config.toml
n_head = 8
norm_eps = 1e-06
qk_norm = false
init_std_up = 0.0221
beta1 = 0.9
warmup_steps = 448
steps = 6872
dataset = "wikipedia_en"
MLP neurons of a small language model. Each row is named by its layer, matrix (up: input weights) and neuron, and shows model dimensions 0-127. Each number is 50 + 12 x the weight over its row's rms, rounded and kept within 0 to 99.
A block is one neuron, or neurons of one layer that tend to fire together. After each block is what it responds to, as a language model described it from the Wikipedia text at the highest values.

L5.up347:61 40 58 48 44 71 51 88 56 67 54 62 35 57 66 42 46 66 54 60 59 73 64 47 52 43 49 51 75 36 47 46 37 53 54 40 55 43 28 59 58 40 50 40 40 47 64 53 53 49 51 56 38 54 62 45 45 27 52 57 46 46 36 37 53 55 68 48 52 53 45 49 56 52 51 46 30 62 27 51 46 44 52 42 52 48 52 77 49 64 47 46 51 70 37 71 36 52 53 53 48 56 52 68 52 56 52 50 60 63 54 61 51 54 54 38 58 49 64 51 54 38 39 59 27 35 53 45
L5.up563:52 49 49 61 65 56 50 41 40 75 39 55 59 49 32 71 44 64 44 53 63 44 55 45 46 47 64 38 57 46 53 50 44 50 67 31 45 48 56 53 64 52 47 46 40 53 79 44 62 47 47 52 53 40 76 64 46 64 39 54 64 54 68 45 60 50 55 60 32 61 62 55 53 48 49 40 45 85 57 43 42 37 49 38 54 62 38 58 40 51 43 54 54 41 40 41 42 64 55 48 46 57 43 42 44 62 27 58 50 41 80 68 47 55 32 64 58 48 61 54 51 60 44 54 49 47 42 45
L5.up1192:50 41 59 61 47 41 67 42 32 39 38 55 44 42 45 39 44 66 43 63 58 48 37 52 47 57 60 28 51 58 70 60 58 54 46 59 57 66 64 43 64 54 51 52 34 50 42 53 45 60 44 57 44 69 51 67 65 31 52 53 48 51 64 60 77 35 46 54 49 51 53 51 47 53 21 29 69 56 71 72 56 60 40 41 58 49 81 62 32 55 69 26 66 58 33 35 42 22 54 51 42 41 39 62 51 75 38 47 25 45 60 54 45 33 26 57 45 32 74 26 51 33 62 55 42 66 48 33
L5.up1236:48 57 48 62 36 39 77 51 43 58 46 60 56 41 45 31 56 69 76 52 51 45 45 44 45 44 47 52 54 65 53 59 58 51 46 42 66 67 24 14 58 53 69 51 45 51 57 61 58 36 44 54 62 53 56 44 52 58 35 55 31 48 56 35 55 45 61 68 60 47 54 66 50 61 33 58 56 63 40 50 68 50 62 56 51 58 56 35 23 44 37 35 55 47 23 53 47 39 56 55 72 63 41 67 38 50 38 55 50 30 50 29 58 34 44 59 41 25 66 48 52 54 39 62 41 37 40 50
Responds to: Split past-tense endings

L7.up164:51 74 60 64 19 56 67 54 52 60 48 35 56 73 65 40 57 63 41 52 53 65 46 33 49 43 48 57 57 64 48 59 37 55 34 43 67 52 45 45 33 76 50 67 33 40 70 58 64 47 55 42 41 37 46 38 54 59 70 44 55 48 48 27 56 37 66 57 28 46 46 53 51 52 47 44 66 51 25 69 78 46 47 57 54 54 59 54 52 47 60 43 53 58 43 53 62 44 45 18 68 48 62 74 51 45 53 61 34 36 52 41 31 54 36 46 62 62 48 49 56 69 67 56 37 48 45 53
L7.up347:54 57 61 30 21 60 53 59 44 27 71 72 66 68 43 60 36 70 45 50 59 56 35 22 40 47 35 58 77 49 56 78 56 50 20 65 54 30 54 47 41 51 64 59 25 35 53 61 58 50 44 67 50 43 58 58 64 53 51 40 51 52 63 67 61 40 48 66 63 65 66 58 48 84 74 59 45 41 46 54 48 58 40 41 78 53 50 55 57 29 45 43 40 71 73 35 47 48 47 51 46 45 65 47 46 69 77 45 53 68 50 59 29 41 43 53 50 65 51 50 41 58 58 46 61 50 44 49
L7.up447:50 68 76 52 48 49 54 60 54 34 50 39 46 62 57 46 51 42 65 58 46 61 39 69 50 53 62 45 64 74 31 63 71 39 48 26 71 41 65 51 36 71 63 44 47 43 66 64 29 78 51 43 36 44 51 71 44 63 81 57 67 33 35 50 49 75 61 67 65 40 48 64 53 46 62 49 42 53 42 54 72 69 39 42 71 46 27 52 60 58 43 35 55 63 38 41 52 60 43 50 40 46 66 54 36 45 40 50 38 58 52 47 45 35 45 61 69 43 30 43 46 62 58 37 60 59 57 41
L7.up523:37 47 55 50 61 52 57 41 44 71 65 37 61 64 55 57 47 45 44 51 58 33 50 53 45 40 66 57 80 45 67 59 44 34 56 45 73 39 45 56 48 63 47 65 21 44 48 72 61 35 44 41 48 53 38 72 41 52 63 29 67 55 18 50 48 32 37 50 32 53 52 38 56 62 65 38 43 51 51 30 59 64 24 38 64 52 38 43 53 70 43 41 40 77 45 36 57 35 46 61 38 52 31 55 32 59 30 46 26 32 54 38 46 45 55 44 65 43 52 59 54 40 51 54 50 48 62 53
L7.up684:45 51 54 34 48 66 65 57 56 61 42 30 48 53 60 51 69 64 12 49 51 42 47 64 47 33 58 59 65 69 64 62 59 39 23 37 59 47 71 49 46 68 44 50 36 43 50 53 64 68 60 49 34 41 51 48 67 46 54 61 74 65 32 56 33 55 31 60 27 44 30 37 58 50 42 48 54 66 46 77 53 60 49 43 65 64 59 65 68 50 57 50 40 40 55 29 64 49 26 56 54 40 39 77 55 46 49 45 58 58 53 57 36 52 33 70 60 42 50 62 55 27 47 47 49 30 65 56
L7.up1077:39 42 36 54 43 39 43 53 35 54 45 52 61 34 36 40 43 45 54 70 40 59 31 62 48 47 63 70 63 74 54 63 45 66 75 64 41 48 60 44 62 58 48 47 42 46 81 74 49 58 56 56 42 35 79 65 40 56 60 71 72 41 29 47 40 29 68 66 44 58 36 47 39 36 48 59 59 65 29 55 74 42 36 58 54 59 56 71 27 43 39 34 56 59 49 48 42 57 52 42 37 47 56 37 40 49 35 60 52 63 45 54 49 55 48 54 61 66 47 42 34 74 50 36 52 65 51 49
L7.up1186:58 62 34 62 53 65 48 53 43 40 54 77 46 42 51 60 58 64 34 52 53 64 36 69 41 50 57 59 70 56 59 75 49 43 34 42 63 38 46 41 58 74 82 44 47 64 47 41 61 52 43 49 51 46 59 59 51 37 87 32 51 74 56 55 56 29 58 44 49 68 70 60 56 34 72 48 46 42 44 50 62 62 32 71 58 32 39 45 42 71 29 41 26 36 33 56 36 40 50 61 40 49 53 47 34 29 50 64 37 51 67 68 48 50 35 53 69 48 49 81 30 59 51 61 54 43 42 53
L7.up1896:64 53 39 68 50 73 58 44 33 67 44 44 41 45 69 32 58 36 46 38 63 43 31 47 46 33 53 40 75 66 41 83 74 85 37 54 47 65 53 42 42 49 76 49 38 50 56 76 59 60 46 83 39 55 34 45 47 73 55 38 44 60 60 56 55 51 57 47 46 55 56 58 63 37 42 57 44 66 27 33 62 54 60 60 68 62 63 45 53 42 50 61 41 69 39 51 41 54 58 66 70 35 59 38 46 49 48 58 67 63 42 40 30 17 51 67 54 44 36 55 51 64 40 45 39 42 49 47
Responds to: Structured record field starts

L4.up215:36 34 54 39 60 47 54 37 55 43 67 69 47 36 52 41 36 42 40 73 49 65 31 46 50 46 30 46 49 23 47 58 47 66 55 39 41 50 69 35 49 35 44 33 52 56 40 47 61 50 44 64 53 25 67 79 44 54 44 57 42 38 58 49 40 36 37 54 33 57 40 60 75 49 53 48 46 60 55 30 36 42 42 67 57 52 64 63 42 50 50 53 48 44 49 75 42 33 57 55 55 29 42 52 59 70 57 49 43 63 51 30 34 52 54 55 53 54 43 49 52 47 53 45 07 50 52 42
L4.up275:37 52 49 54 40 41 49 68 52 51 70 64 49 56 22 37 49 65 66 68 66 73 41 48 51 45 60 59 52 37 47 52 62 63 38 49 49 67 70 24 40 69 89 56 48 85 52 46 43 78 53 60 46 38 69 61 32 46 55 49 52 57 33 28 55 37 48 45 32 54 49 64 45 53 40 21 41 54 56 57 41 48 41 54 52 49 49 64 50 55 33 56 61 42 23 64 54 32 54 45 38 40 44 33 50 40 39 56 41 62 46 54 53 51 36 54 56 47 43 62 44 49 62 59 22 36 37 31
Responds to: Name-ending word fragments

L5.up845:40 41 56 59 60 36 33 80 56 37 40 44 30 65 47 28 41 64 72 49 42 54 40 46 59 51 62 54 61 63 72 58 65 49 66 47 55 63 61 43 41 26 73 52 44 36 50 42 36 61 49 39 53 48 54 54 45 63 51 44 36 39 45 46 59 67 47 72 13 50 43 55 47 49 30 61 35 76 25 37 73 47 45 61 65 51 62 49 46 62 60 30 54 65 52 59 72 56 66 26 56 44 44 51 45 64 47 39 46 65 83 41 56 34 56 50 56 59 79 55 32 50 68 65 38 43 46 44
L5.up1508:57 59 45 44 48 59 61 55 42 61 61 68 30 67 60 42 53 53 68 50 57 61 42 24 60 58 44 53 49 83 82 47 37 41 78 38 37 53 40 38 62 56 49 49 38 83 66 46 26 28 52 59 61 38 41 56 52 62 64 37 57 44 46 55 53 66 28 64 34 41 30 53 58 36 73 30 44 71 55 60 30 49 52 67 56 34 42 54 39 36 26 52 37 55 31 48 66 29 61 44 52 50 45 55 56 69 63 38 50 57 83 60 44 38 56 41 58 50 52 61 62 48 39 83 72 53 56 39
L5.up1529:38 33 54 59 45 28 59 55 46 46 24 58 51 56 50 43 66 56 38 63 49 53 42 39 82 37 59 75 66 52 45 53 87 49 54 39 59 38 71 39 62 28 49 41 42 33 72 43 38 69 56 57 51 65 53 74 45 55 59 48 49 48 38 39 69 66 55 66 65 47 43 58 63 37 48 44 38 52 44 45 48 48 44 34 43 49 50 72 62 67 49 46 31 58 46 48 67 55 48 39 61 53 39 56 49 55 32 19 33 50 77 65 49 41 35 48 53 58 68 50 61 63 61 48 59 60 50 30
L5.up1968:24 44 65 71 27 50 52 82 49 51 44 68 52 95 39 33 46 62 46 68 55 55 53 40 65 50 51 71 54 56 55 48 42 36 41 27 42 37 53 32 67 47 66 50 49 50 69 49 49 53 44 38 29 49 61 66 47 47 57 53 56 59 57 54 59 61 59 56 43 38 53 86 42 63 72 39 55 66 48 65 47 48 40 55 55 58 70 61 57 50 61 57 47 73 34 30 57 65 77 35 53 53 55 48 48 68 41 40 51 51 64 48 64 32 39 56 67 63 59 53 55 33 43 38 43 41 55 61
Responds to: Comma after opening time phrases

L4.up686:54 44 46 60 71 66 60 48 38 56 52 33 45 63 57 31 33 47 32 52 59 46 34 60 65 49 44 54 55 55 57 69 45 44 65 26 43 32 71 47 58 44 63 62 47 39 52 49 50 40 66 43 39 41 55 64 61 65 74 45 47 31 50 36 40 53 63 69 41 51 52 52 52 66 43 47 45 85 38 56 53 43 53 27 62 21 63 55 19 61 40 17 34 63 40 51 38 58 29 42 38 43 31 47 61 46 69 33 47 48 65 60 50 50 57 20 45 56 65 65 51 72 49 72 53 54 71 38
L4.up1348:45 52 55 62 52 65 45 55 46 60 47 48 50 84 41 40 49 55 17 62 47 45 46 68 62 54 59 68 63 29 37 58 77 43 55 56 55 39 73 35 58 31 44 42 55 34 72 59 47 47 61 52 36 40 46 59 60 46 70 47 54 56 27 41 42 54 58 49 70 57 62 53 60 28 54 38 38 63 44 53 50 45 47 32 54 40 37 56 34 65 30 22 56 37 41 45 53 43 38 72 32 50 24 59 42 25 43 36 45 34 43 62 44 53 50 35 43 71 51 58 48 61 24 77 67 55 54 27
Responds to: Table row start

L7.up121:56 34 73 60 54 57 58 32 65 57 47 40 27 47 42 44 52 39 48 63 66 61 50 50 59 35 49 64 54 51 54 55 58 63 47 55 41 69 47 36 54 38 53 49 41 60 42 65 71 66 46 52 39 63 59 55 54 57 54 67 53 68 53 62 61 51 38 34 48 36 51 66 44 47 71 55 46 74 32 38 71 59 51 52 54 48 16 36 58 51 70 49 57 56 42 50 41 34 39 09 35 41 41 51 37 45 63 48 45 72 43 75 47 42 66 58 41 50 37 50 53 52 43 53 53 46 47 54
L7.up202:57 51 57 48 52 39 75 55 51 33 64 56 49 46 54 31 51 55 56 63 29 48 42 48 54 48 36 75 51 36 65 66 57 58 64 48 39 55 48 48 56 45 67 38 46 54 50 63 43 74 41 46 40 34 63 43 54 43 67 56 55 52 59 31 41 60 38 32 31 42 33 76 45 61 44 21 58 49 49 38 70 28 47 44 52 52 38 49 37 58 46 40 59 55 39 95 51 57 66 47 42 41 41 31 48 57 33 36 40 51 60 37 55 52 42 60 69 45 59 59 42 38 45 53 33 44 41 66
L7.up492:39 36 41 39 58 52 49 39 51 50 56 55 41 42 46 42 38 60 45 63 67 54 33 66 71 35 75 60 57 54 61 59 62 46 27 36 44 58 50 36 39 55 68 56 37 72 48 40 64 49 61 69 55 38 50 48 46 22 58 60 59 56 50 48 58 15 56 43 61 63 56 70 71 57 50 62 49 51 39 56 68 54 54 49 58 38 59 43 36 48 41 42 50 26 56 62 72 45 44 51 57 43 22 49 38 50 63 41 36 60 31 62 45 57 43 57 51 68 45 70 49 45 56 63 38 48 51 48
L7.up821:59 55 45 58 31 35 28 56 48 51 51 61 39 42 48 51 37 57 58 68 49 47 46 55 50 34 45 38 63 68 48 68 62 68 45 31 34 52 43 43 54 60 76 52 52 39 52 58 33 67 55 48 38 73 50 49 54 42 45 27 39 46 42 44 71 41 66 35 46 58 46 62 60 37 35 60 43 49 61 40 62 70 38 33 64 65 56 31 56 72 58 24 44 29 46 60 61 49 53 53 45 42 36 75 41 55 52 45 38 46 54 52 52 56 35 31 59 50 53 61 65 65 67 54 46 50 52 73
L7.up842:52 58 36 53 74 43 37 66 28 41 50 52 30 50 48 33 49 42 58 49 57 42 33 47 50 32 49 62 47 76 56 49 66 68 61 32 43 42 55 37 79 38 62 60 47 45 32 64 65 54 62 58 35 48 51 39 75 32 65 22 52 33 34 39 59 16 35 33 48 60 50 67 32 34 60 47 38 42 54 72 57 50 52 71 55 53 51 67 63 46 51 56 47 32 53 45 44 50 43 51 35 46 34 45 35 80 63 42 55 68 40 52 65 43 30 45 45 34 47 38 46 48 44 74 49 50 44 47
L7.up872:44 42 66 53 50 62 54 33 67 42 54 60 46 49 42 63 29 48 49 50 54 77 41 74 58 35 41 73 51 56 50 57 55 27 52 47 36 59 39 57 52 48 66 52 53 56 37 52 54 52 56 54 53 70 48 56 50 45 44 60 47 50 57 39 60 35 48 42 36 54 36 76 62 61 60 38 36 50 48 60 48 60 43 55 56 50 50 31 43 64 41 62 60 54 57 49 58 52 60 32 44 42 58 39 44 35 49 12 29 66 48 45 62 42 59 50 46 54 52 57 50 50 35 72 40 60 23 65
L7.up1951:48 65 55 43 48 54 37 63 59 65 51 64 43 59 42 40 62 62 61 49 49 56 47 50 54 46 76 57 47 42 36 54 62 55 68 42 52 34 64 32 72 24 77 67 45 66 55 50 59 64 72 54 57 53 44 58 49 55 51 51 52 52 70 62 41 59 39 51 55 79 36 64 42 46 47 43 15 33 51 36 72 35 36 46 65 54 43 45 37 65 52 59 49 46 58 34 46 48 38 64 35 45 39 46 46 54 50 30 46 16 36 48 29 64 34 71 83 48 52 41 38 51 33 61 59 38 37 46
L7.up2038:41 43 36 54 41 45 46 77 36 31 41 58 25 57 27 20 47 67 51 56 69 45 39 50 32 50 55 57 49 33 59 62 53 56 58 46 31 59 55 79 49 51 93 41 60 44 60 56 52 57 48 75 57 56 48 52 65 44 64 56 67 62 36 41 69 56 72 29 47 63 59 71 52 56 48 40 44 44 44 26 71 49 48 42 58 42 58 48 55 48 48 40 41 34 44 48 32 51 55 42 43 44 51 55 36 56 65 29 44 44 23 60 51 34 43 58 68 60 52 42 48 51 42 50 41 50 29 57
Responds to: Mid-word fragment continuations

L5.up441:65 56 55 63 44 61 70 52 44 44 54 45 81 49 51 43 58 40 59 52 66 64 43 49 34 32 54 42 61 49 42 75 47 24 48 32 39 34 38 29 39 59 67 56 36 39 66 74 60 40 51 49 47 39 60 53 56 54 56 45 42 47 33 55 46 38 55 70 56 59 44 63 78 44 44 61 62 65 48 35 44 55 51 44 58 31 53 51 45 46 46 44 72 52 37 59 29 38 64 53 46 35 56 60 42 57 53 41 52 32 68 23 56 45 41 68 72 47 55 62 52 60 51 60 54 52 64 53
L5.up505:56 30 36 66 66 54 59 59 39 69 65 30 56 58 39 42 57 52 36 58 56 67 38 37 47 30 64 37 78 42 49 62 58 46 68 27 81 29 50 40 50 60 47 48 38 41 56 72 49 66 47 46 34 44 57 79 37 72 59 47 58 52 27 51 49 62 59 53 57 54 63 71 63 57 50 33 46 79 36 38 52 51 57 48 55 35 29 60 39 53 57 46 64 47 42 51 43 54 66 52 36 48 45 57 37 44 17 45 53 45 63 29 45 56 47 41 53 32 52 60 52 63 52 61 48 44 45 37
L5.up970:45 46 49 33 52 67 53 36 35 67 47 43 45 49 34 41 48 63 55 56 66 33 44 55 44 40 58 41 59 36 48 67 52 45 75 15 67 38 50 56 61 63 48 69 37 53 65 53 30 40 51 38 32 29 58 58 42 62 65 36 37 61 44 43 62 60 56 46 59 47 49 55 40 58 44 41 40 75 46 41 65 49 60 41 63 56 47 56 46 50 21 40 64 49 39 47 39 50 51 43 43 43 50 65 49 35 51 26 54 42 56 51 53 66 36 48 50 49 47 54 60 49 51 66 54 53 37 40
L5.up1581:67 49 55 30 61 43 59 71 62 42 52 50 42 38 51 37 42 55 61 50 46 49 56 60 67 42 62 34 53 39 46 65 56 84 52 37 54 18 53 37 68 63 59 54 55 38 62 49 38 57 38 50 35 40 53 75 48 47 58 49 40 35 60 46 58 39 46 57 64 53 70 54 60 36 51 42 49 86 51 44 59 52 53 31 53 29 38 50 40 54 62 55 45 47 30 83 30 62 65 42 38 44 60 51 57 48 60 45 48 39 50 44 20 61 66 52 28 54 64 64 47 50 55 46 54 29 66 56
Responds to: Table row-start pipe